Weights of a small transformer language model.
Size: 12 layers, width 160, 2 heads of 64, MLP 448 GeGLU, vocabulary 1954, 3.9M parameters.
MLP neurons of a small language model. Each row is named by its layer, matrix (gate and up: input weights; down: output weights) and neuron, and shows model dimensions 32-159. Each number is 128 + 32 x the weight over its row's rms, rounded and kept within 0 to 255. A neuron's up and down rows have the sign that makes its largest values positive.
Before each neuron's rows, "fires before" lists the tokens most often just after its 100 highest values on Wikipedia text that the model never trained on. A number after a token or word is its count.

fires before: "ence" 13, "ter" 12, "s" 11, "enc" 9, "en" 4, "ters" 4
L3.gate18 [145  92 143 100  95 101 134 164 152 138  90 171 118  91  59 161 107  72  74  93 140 139 122 156 120 162  87 125 102  84 158 160  90 118 105  62 170 112 124 112 118  85  92 123 145  86 117 152  49 156 163 141 173 115  85 121 116 146  75 158 222 113  91  88  90  73 194 157  84 146 188 116 158 117 143 154 185 114 145 119 139 160  86 137 103  93 190  92 141 122 102 130 130 116 141  96 146 185 124 110 172 113 188 177 109 150 108  88 177  96 147  77 153 101 154 144 133 140 119 105 102  99 181 128 115 138 113 153]
L3.up18 [124  97 138 196 173 169 170 162 115 131 119 125 178 157 129 154 121 184  66 110 160  86 155 188 136 105 135 115 176 143 103 140 152  95 134  85 103 179 104 153 139 111 120 131 110  92 139 137 102 148 151 164 170  86  50 125 129 171 126  95 155 138 178 168 114 104 176  98 134  85 125 152 136 100  99 158 104  95 142 130 166 134 141 121 129 174 144 145  75 168 126 137 175 149 175  95 125  93 149 168 152 134 148 175 161 110 102  91 162 117  90 118 146 186 176 139 161 165 111 168 111 127 124 151 184 134 178  68]
L3.down18 [122 132 147 113 140 101 127  97 202 103  98 137 115 167 154 138 159 113 102 120 127 125  82 115 137  85 130 121 199 139 151  91  81 171 114 141  56 115 170 149 143 133 156 142 147 139 173 125 143 121 150 147 153 146 141 175 141 183 101 129 105 135 147  82  87 191 119 149 163 127 141  98  81 188 154 186  99 134 160 157  99 188 125 125  83 111  89 170 152 109 162 162 129  96 114 191 103 128 115  63 105 119 113 142 203 152 158  56 126 112 114 109 156  47 139 104 101  93 138 165 115 136 141  94  75 188 137 122]

fires before: " " 87
L9.gate442 [115 133  97 102 100 172 166 187 134 170 131 171 132 168  91 140 115 130 106 134 120 164 119 136  92 134  67 115 121 125 138 134 109  77 143 198 129  85 125  77 153  88  91 137 133 165  75 162 143  94 138 106 135 193  94 122 109  72 144  94 121 144 149 166 164  89 184  87 165  90  88 130 152 114 148 158 142 129  65  93  87  98 117 105 161  85 110 152 175  73 179 123 199 136  79 127 174  80 116  95 198  79  54 171 174  95 138 158 123 125  99  94 100 143  96 178 146 154 159 134 106 129  86 133 144 137 143  95]
L9.up442 [135 156  98 141  65 247 130 148 141  97 191 164  80 134 153 139  92  83 138 150 110  83 150 158 101 126  77 101 158  70 139 154 196  95 138 124 110 109 141 158 203 111 117 179  85 169  90 128 135 178 106 167 150 134 147  93 114  93  86 141 136 153 151 110 151 138 164 101 106 128 140 164 149 115 194 149 163 118 103 139  94 124 139 141 144 141  76 123 131 108 160 146 125  75 112  85 153 154 129 121 194 149 114 129  89 139 178 154 140 193 153 143 122 172 130  53 102 178 112 143 102 141 184 131 142 144 116 148]
L9.down442 [136 127  82 121 130 134 132 143 116  90 219 105 113 120 106  41 152 172 162 160 132 103 118 120 105  87 106 126  76 138 132 141 128 100  91 197 124 199 102 131 189 102 112 136 159 145 129 133 130 171 119  97 168 178 101 139 176 168 118 151 113 160 116 144 163 113 139 130 110  91  98 102 122  80 153 106 147  93 133 140 135  59 112  70 147 114 169 164 180 155 150 173 123 146 164 196 194 115 130 147 149 108 161  94 164 119 130 171  96 104 150 146  70 190 136  73 190  90  96 101 151 109 123  92 105 118 114 132]

fires before: " " 90
L5.gate112 [ 68 101 159 161  71 137 137 171 115 119 157 118 104 111 142 132 112 169 129 154 107 195 136 110 128 190 130 116 179  77 119 169 103  92 111 144 136 108 117 137 193 103 136 115  30 119 121 147  84 167 114 131 136 202 122  99 190 171  56 162  64 109 102 144 160 153 167 130 140 130  85  84 164  92 157 190 146 134 131 160  92 170 119  83 135 143 118 106 167 122 175 127 153 155 137 134 115 124 113 104 160  96  92 143 143 162 135  75 151  73 108 159 171 143  88 162 105 142 121 137  87 136  92  86 121 122 133 106]
L5.up112 [132 103 103 153 111 157 144 133  94 184 175 147 165 114 119 140 149 107 135 176 104 158 151 161  93 201 132 144  93 126 116 107 184 202 108  93 165 123 154 125 177 121 130 188  88 175 139 143 102 133 112 110 124 165 121  61 144 151 144 117 141  95 128 179 139 157 134  98 156 165  92 197  93 169  60 141 162 118 107 142 202 106 127  80 141 130  83  62 136 127 169 167 156 108 108  21 157 108  69  80 115 169 108 156 170 189 110 125 129 146 145 124 136 145 107 149 116 125 105 130 139  96 106 125 143 115 126 148]
L5.down112 [191  65 131 147  80 142 163 138 106 102 115 150 176 145 122 166 155 105 117 151 145 149 103 116 115 151 109 110 166 167  80 159  81 134 110 141 146 150 115  91 126 155 117 145 102 202 154 156 103 139  96 134 145 195 137 121 147  82  81 140  71 174 130 133  75 118 142 111 125  62 200 105  75 105 220 135  97 149 134 158  71  72 142  94 166  95 114 101 153 111 174 129 125 133 136 129 140 140 149 129  92  94  96 143 204  84  68  85 156 148 151 165 138 107  94 159 140  95  69 121  81 111 143 139 142 127 132 135]

fires before: "-" 75, "\n" 19
L3.gate129 [124 132  29 141  84 105  97 116 107 161 136  77  96 158  52 141 217 127 125  79 115 140  87  98 112  77 131 104  78 100 185 148 101 126 166 122 108 102 132 146 173 144 184 168 132 143 126 127 100 127  93 153 123 153 132 120 176 157 125 132 114 125 142 182 106  87 188 105 164 166 139 146 125 100  88 208 146 152 149 114 166 149 146 139 131  84  81 154 175 116 109 129 156 142 123 130 101 124 160 114 131  92 153  96  84 123 143 153 154 120 162  81 145  78 163 107 142 115 160 104  73 147 119 102  26 142 174 119]
L3.up129 [ 75 145 126 121 159 112 113 166 113 144  89 167  76 119 163 164 158 140 112 116 109 110 136 228  90 120 107  87 117 104 120 135 112 130 144 201  77 165 142 166 160 124  93 159 114 141 158 140 104 111 135 161 200 133 158 129 183 135 106 133  95  97  71 202 130  94 166 120 104 164 122  53 136 133 105 146 153 110 167 102 156 100 123 130 133  90 136 117 116 135 155 111 115 105  91 137  96 154 136 173 136 152 112 129 192 121 112 139 167 124 138 106 123 117 155 107 111  53  96 117 136 153  82  88 105  40 115 126]
L3.down129 [143 149 203 145 115 120 154 141 130  85  74 122 181 165 116 116 155 100 186 131 147 124  93 127 108 129 149 171  63 144 140  94  95 130 152 133  95 101 109 122 120  97 175 113  94 136 160 155 101  86 107  81  75  58  87  72 186  88 123  79 130 118 188 121 172 138 136 124 124 105 146 190 138  98 136 174 152 104 146 158 143 151 156  97 155 193 100 151  98 133 166 141 138 180 134  98 162 157 108 103 128  56 146  50 122  94 120 123 132 149 123 115 142 144 130 124 185 104 189 133 117 108 151 125 160 152 125  71]

fires before: "." 16, "," 12, " in" 9, " to" 8, " of" 7, " for" 6
L8.gate88 [129 173  95 157 145 156  98 116 168 145  54 141 105 128 197 143 189  62 165  63  86 167 120 116 159 131 122 137 155 157 186 149  82 122 114 135 170 140 212 162 112 110 126 106 141 163 165 133 145 123 120 127 168 152 107 145 122 126 142 139 120 162 169  88  93  59 102 182 121 159  65 101 134 149 137 121  82 137 144 136 124  95 129 135 104  95 167 135 150 121 120 133 124  92 157 112 142 118 104  93 168  96 110 140  89  49 151 190 166  95 164 128 142 153 130 130  53 126 145 122 117 148  77 134 147 116 156 129]
L8.up88 [149 120 131 178 103 112 161  80 151 109 119 139  98 152 106 121 122 107 116 157 162 109  71  90 112 129 121 107   9 116 120 179  98  95 146 128  96 174 155 215 173 131 115 116  97  88 146 122 158 147 126 169 176 100 102 140 147  74 108 107 155 120 102 169 120 135 132 134 182 114  81 114 174 130  97 140 142 101 145 117 189 178 145 100 109  75  34 125  86 156 112 125 104 139 147 187  98  88 142 161 124 115 152 111  65 107 152 142 114 114 138 160 119  57 135 130  89 133  87 167 136 170 116 145 175 101 128  78]
L8.down88 [117 178 160 101 162 145  86 128 191 106  81 121 116 110 102 143 147 103 149 150  73  98 112 137  72 167 193 135  91  93 166 139  84 144 121 155 156 137 134 110 159 105 184 111 148 129 119 141 129 160  88  69 130 185 108 143 197 119  96 167 162 168 125 131 164  93 122 104  69 143 148 158  94 137 155 157 115 164  72 149 104 111 188  97 159 112 114  87 137  99 151 146 107 135 150  90 129 140 174 118 117  98 114 103 114  95  71 165  91 115 147 125  94 185 140 146 130 158 117 101 138  97 133 216 118 177 152 124]

fires before: "," 18, "." 15, " of" 10, " and" 10, " were" 4
L5.gate181 [141 131  95 116 149  87  93 120 117  63 158 173 158 148 122 135  68 176  62 179 139 103 143 113 146 116 119 145 102 174 227 140 163 127 100 102  81  89 122 184 147 145 164 128  88 122 102 125 115 159  72 100 116 184 142 163 120 132 160 134  93 142 223 136 158 138 129 160 161 133 162 149 165  98 146 145 137 120 112 146 145 123 154 116 122  76 144 116 131 130 133 121  49 165 117 125 162  41 154 144 161  90 122 125 122 130 177 141 103 121 117 153 154  99 192 149 175 126  55 120 118 135 142 222 131 146 172  85]
L5.up181 [143 117 145 168 124  95 113 165 106 110 189 133 148 128 139 113 153 164 147 101  91 146 125 121 155 116 149 200 143 171 105 197 114 116 117 164  89 156 136  92 149  79  86 148 139 174  95 137 132 110 113  92 139 161 173 113 151  73 171  95 160  61 134 169 102 138 137 111 154 111 144 140 179 110 211 128 142 139 137 148 127 115  78 158 114 153 153 175 138 132 102 100 108 163 160 143  92  95 159 139 163  94 153 152 100 130 125 107  73 111  96 152  97 108  80  96 117 131  88 129  97 112 184 153  76 155 136 119]
L5.down181 [168 172 126 150 157 188 121 149 111 139 122 104 100 130 137 169 135  85 133 108  58 143  87 134 187 102 113  69  60  79 120 102 140 154 157 162 181 133  72 145 165 167 126  71 113 154 180 211 108 146  66 141 140 130  74 143 162 150 126  95 129 133 155 120 122 132 109 165  38 162 146 111 122  97 124 140 175 152 135 131 100 143  92 135 158 154 136 120  93  81 174 175 194 128 169 121 122 140 133 124 107 152 148  63 119 132 133 223 124 122 119 152 160 191 141 126 130 184 126 137 113 138 134 105 143  91  77 198]

fires before: "," 42, " " 18, "7" 8, " |" 4, "G" 4
L8.gate244 [ 93  78 173 117 115 159 101 173 111 104 185 175 109 103  98  93 103 118  98 118  87 153 110 134 150 154  94 154 160 127 149 113  95 119 110 167 119 149  91 121 110  74  84 147 100 128 152 146 159 100  98  92 105 189 114  97 101 141  88 134 148 177 137 196  89  96 147 108 158 124 134 168 143 164 165 151 119 121 106 109  78 123 162 102 123 115 144 124  98 118 164  93 121 126 147 116 121 116 172 123 121 161  63 132 162 173 113  83 150 157 176 202 193  88  83 203 130 139 152 137 158 123  86  83 100  78 209 125]
L8.up244 [102 139 148 164  74 126 106 149 149 130  92 130 112 190 159  81 101 143  99 126  82 148 133 105 134 204  93 133 196 107 161  96 101 132 186 180 142 165 124  94 101  81 120 122  85 104  87  86  98 168 155 157 114 134 114 118  82 133 108 150 180 127 101 118 110  99 115 180 150 182  81 164 119 114 167  76  97 110  83 139  94 122 132 135 163 114 158 115 137 147 182 113 118 138 119 113 112 129 114 138 162 169  56 126 166 123 103 124 108 148 155 161 225  95 119 110 140 148 137  98  88 107 113 104  97 133 210 134]
L8.down244 [111 149 134 145 129 122 103 123 113  55  77 140 207 142 115 164 142 116 148 151 108 111  49 123 132 164 100  95 178  87 146 136 129 141 107 132 111 164 184 164  77  78 160 149 161 103 104 136 111 156 151  61  69 102 154 186 116 113 144 112 100 163 129 133 136 179  96  98 134 168 157 118 112  69 183  83 124 128  68 141  83 130 126 186 114 137 167 128 152 166 114 198 136 168 140 121 130 103 118 128 121 118 107 101 178  76  73 110  91 132 124 146 132 147 147 113 124 139 100  87 116 124 179 142 104  97 142 154]

fires before: "." 21, "," 10, " in" 10, " as" 7, " of" 6, " to" 6
L9.gate258 [128 138 153 130 133 161  93 104 139 148  95 174  95 119 138 207 120 109 106 143 150 152  94 192 121 133 116 126 103 134 166 170 102 118 145 147 124 141  83 156 135  81 171 146  80 148 131 136 174 131 129  76  97  91 138 151 107 131 154 140 124 142 161 101  88 113 128 107 122 102 115 159  84  99 181 168 110 143  96 180 156 138 169 156 128 113  96 101  76  91  97 194 102 112 180 153 115  44 139 160 183  88 169 122 178 120  84 163 122 175  80 130 121 153 118  95  88 165 166  72 102  79  93 200 119 182 111 102]
L9.up258 [131 154 109 159 139 146  91 166 130 150 120 137 180 151  55 170  68 126  71  87 104  95  87 185 131 122 156 145 106 177 117 156 103 113  86 139 227 169 121 124 152 116 162 111  72 165 158 105 135  74 177  72 122 155  89 133 167 140 106 137 117 162 152 123 124 131 135 132 170 132 145  58  63 103 168 103 164 134 110 152 168 151 156  92  99  70 130  86 136 117 138 188 106 107  96 144 111  82 110 116 118 121 201 151 131 114  96 124 143 135 101 135  56 139  69 111  91 109  99 198 144 120 115 195 118 160 137  98]
L9.down258 [162 144 155 110 149 177 170 155 140 125 115 103 153 152 163 135 179 123 111 105  95 121  97 141 117 125  98 150   0 123  93 107  52 142 144  85  91 145  75 193 113  82 116 164 148 161 122 105  99  99 139 180  93 104 109 129 130 159 163 165  96 154 141 155 138  90 113  87 142 124 120 161 149 164 103 160 155 126 137 124 110 133  96 165  90  82 174 120 127  99 124 138 170 221 149  88 149  80  89 120 141 129  88 120 124  87 122 186 147 126 145 170 110 182 207 152 113 128 166  70  96 134 193 147 152 135 102 120]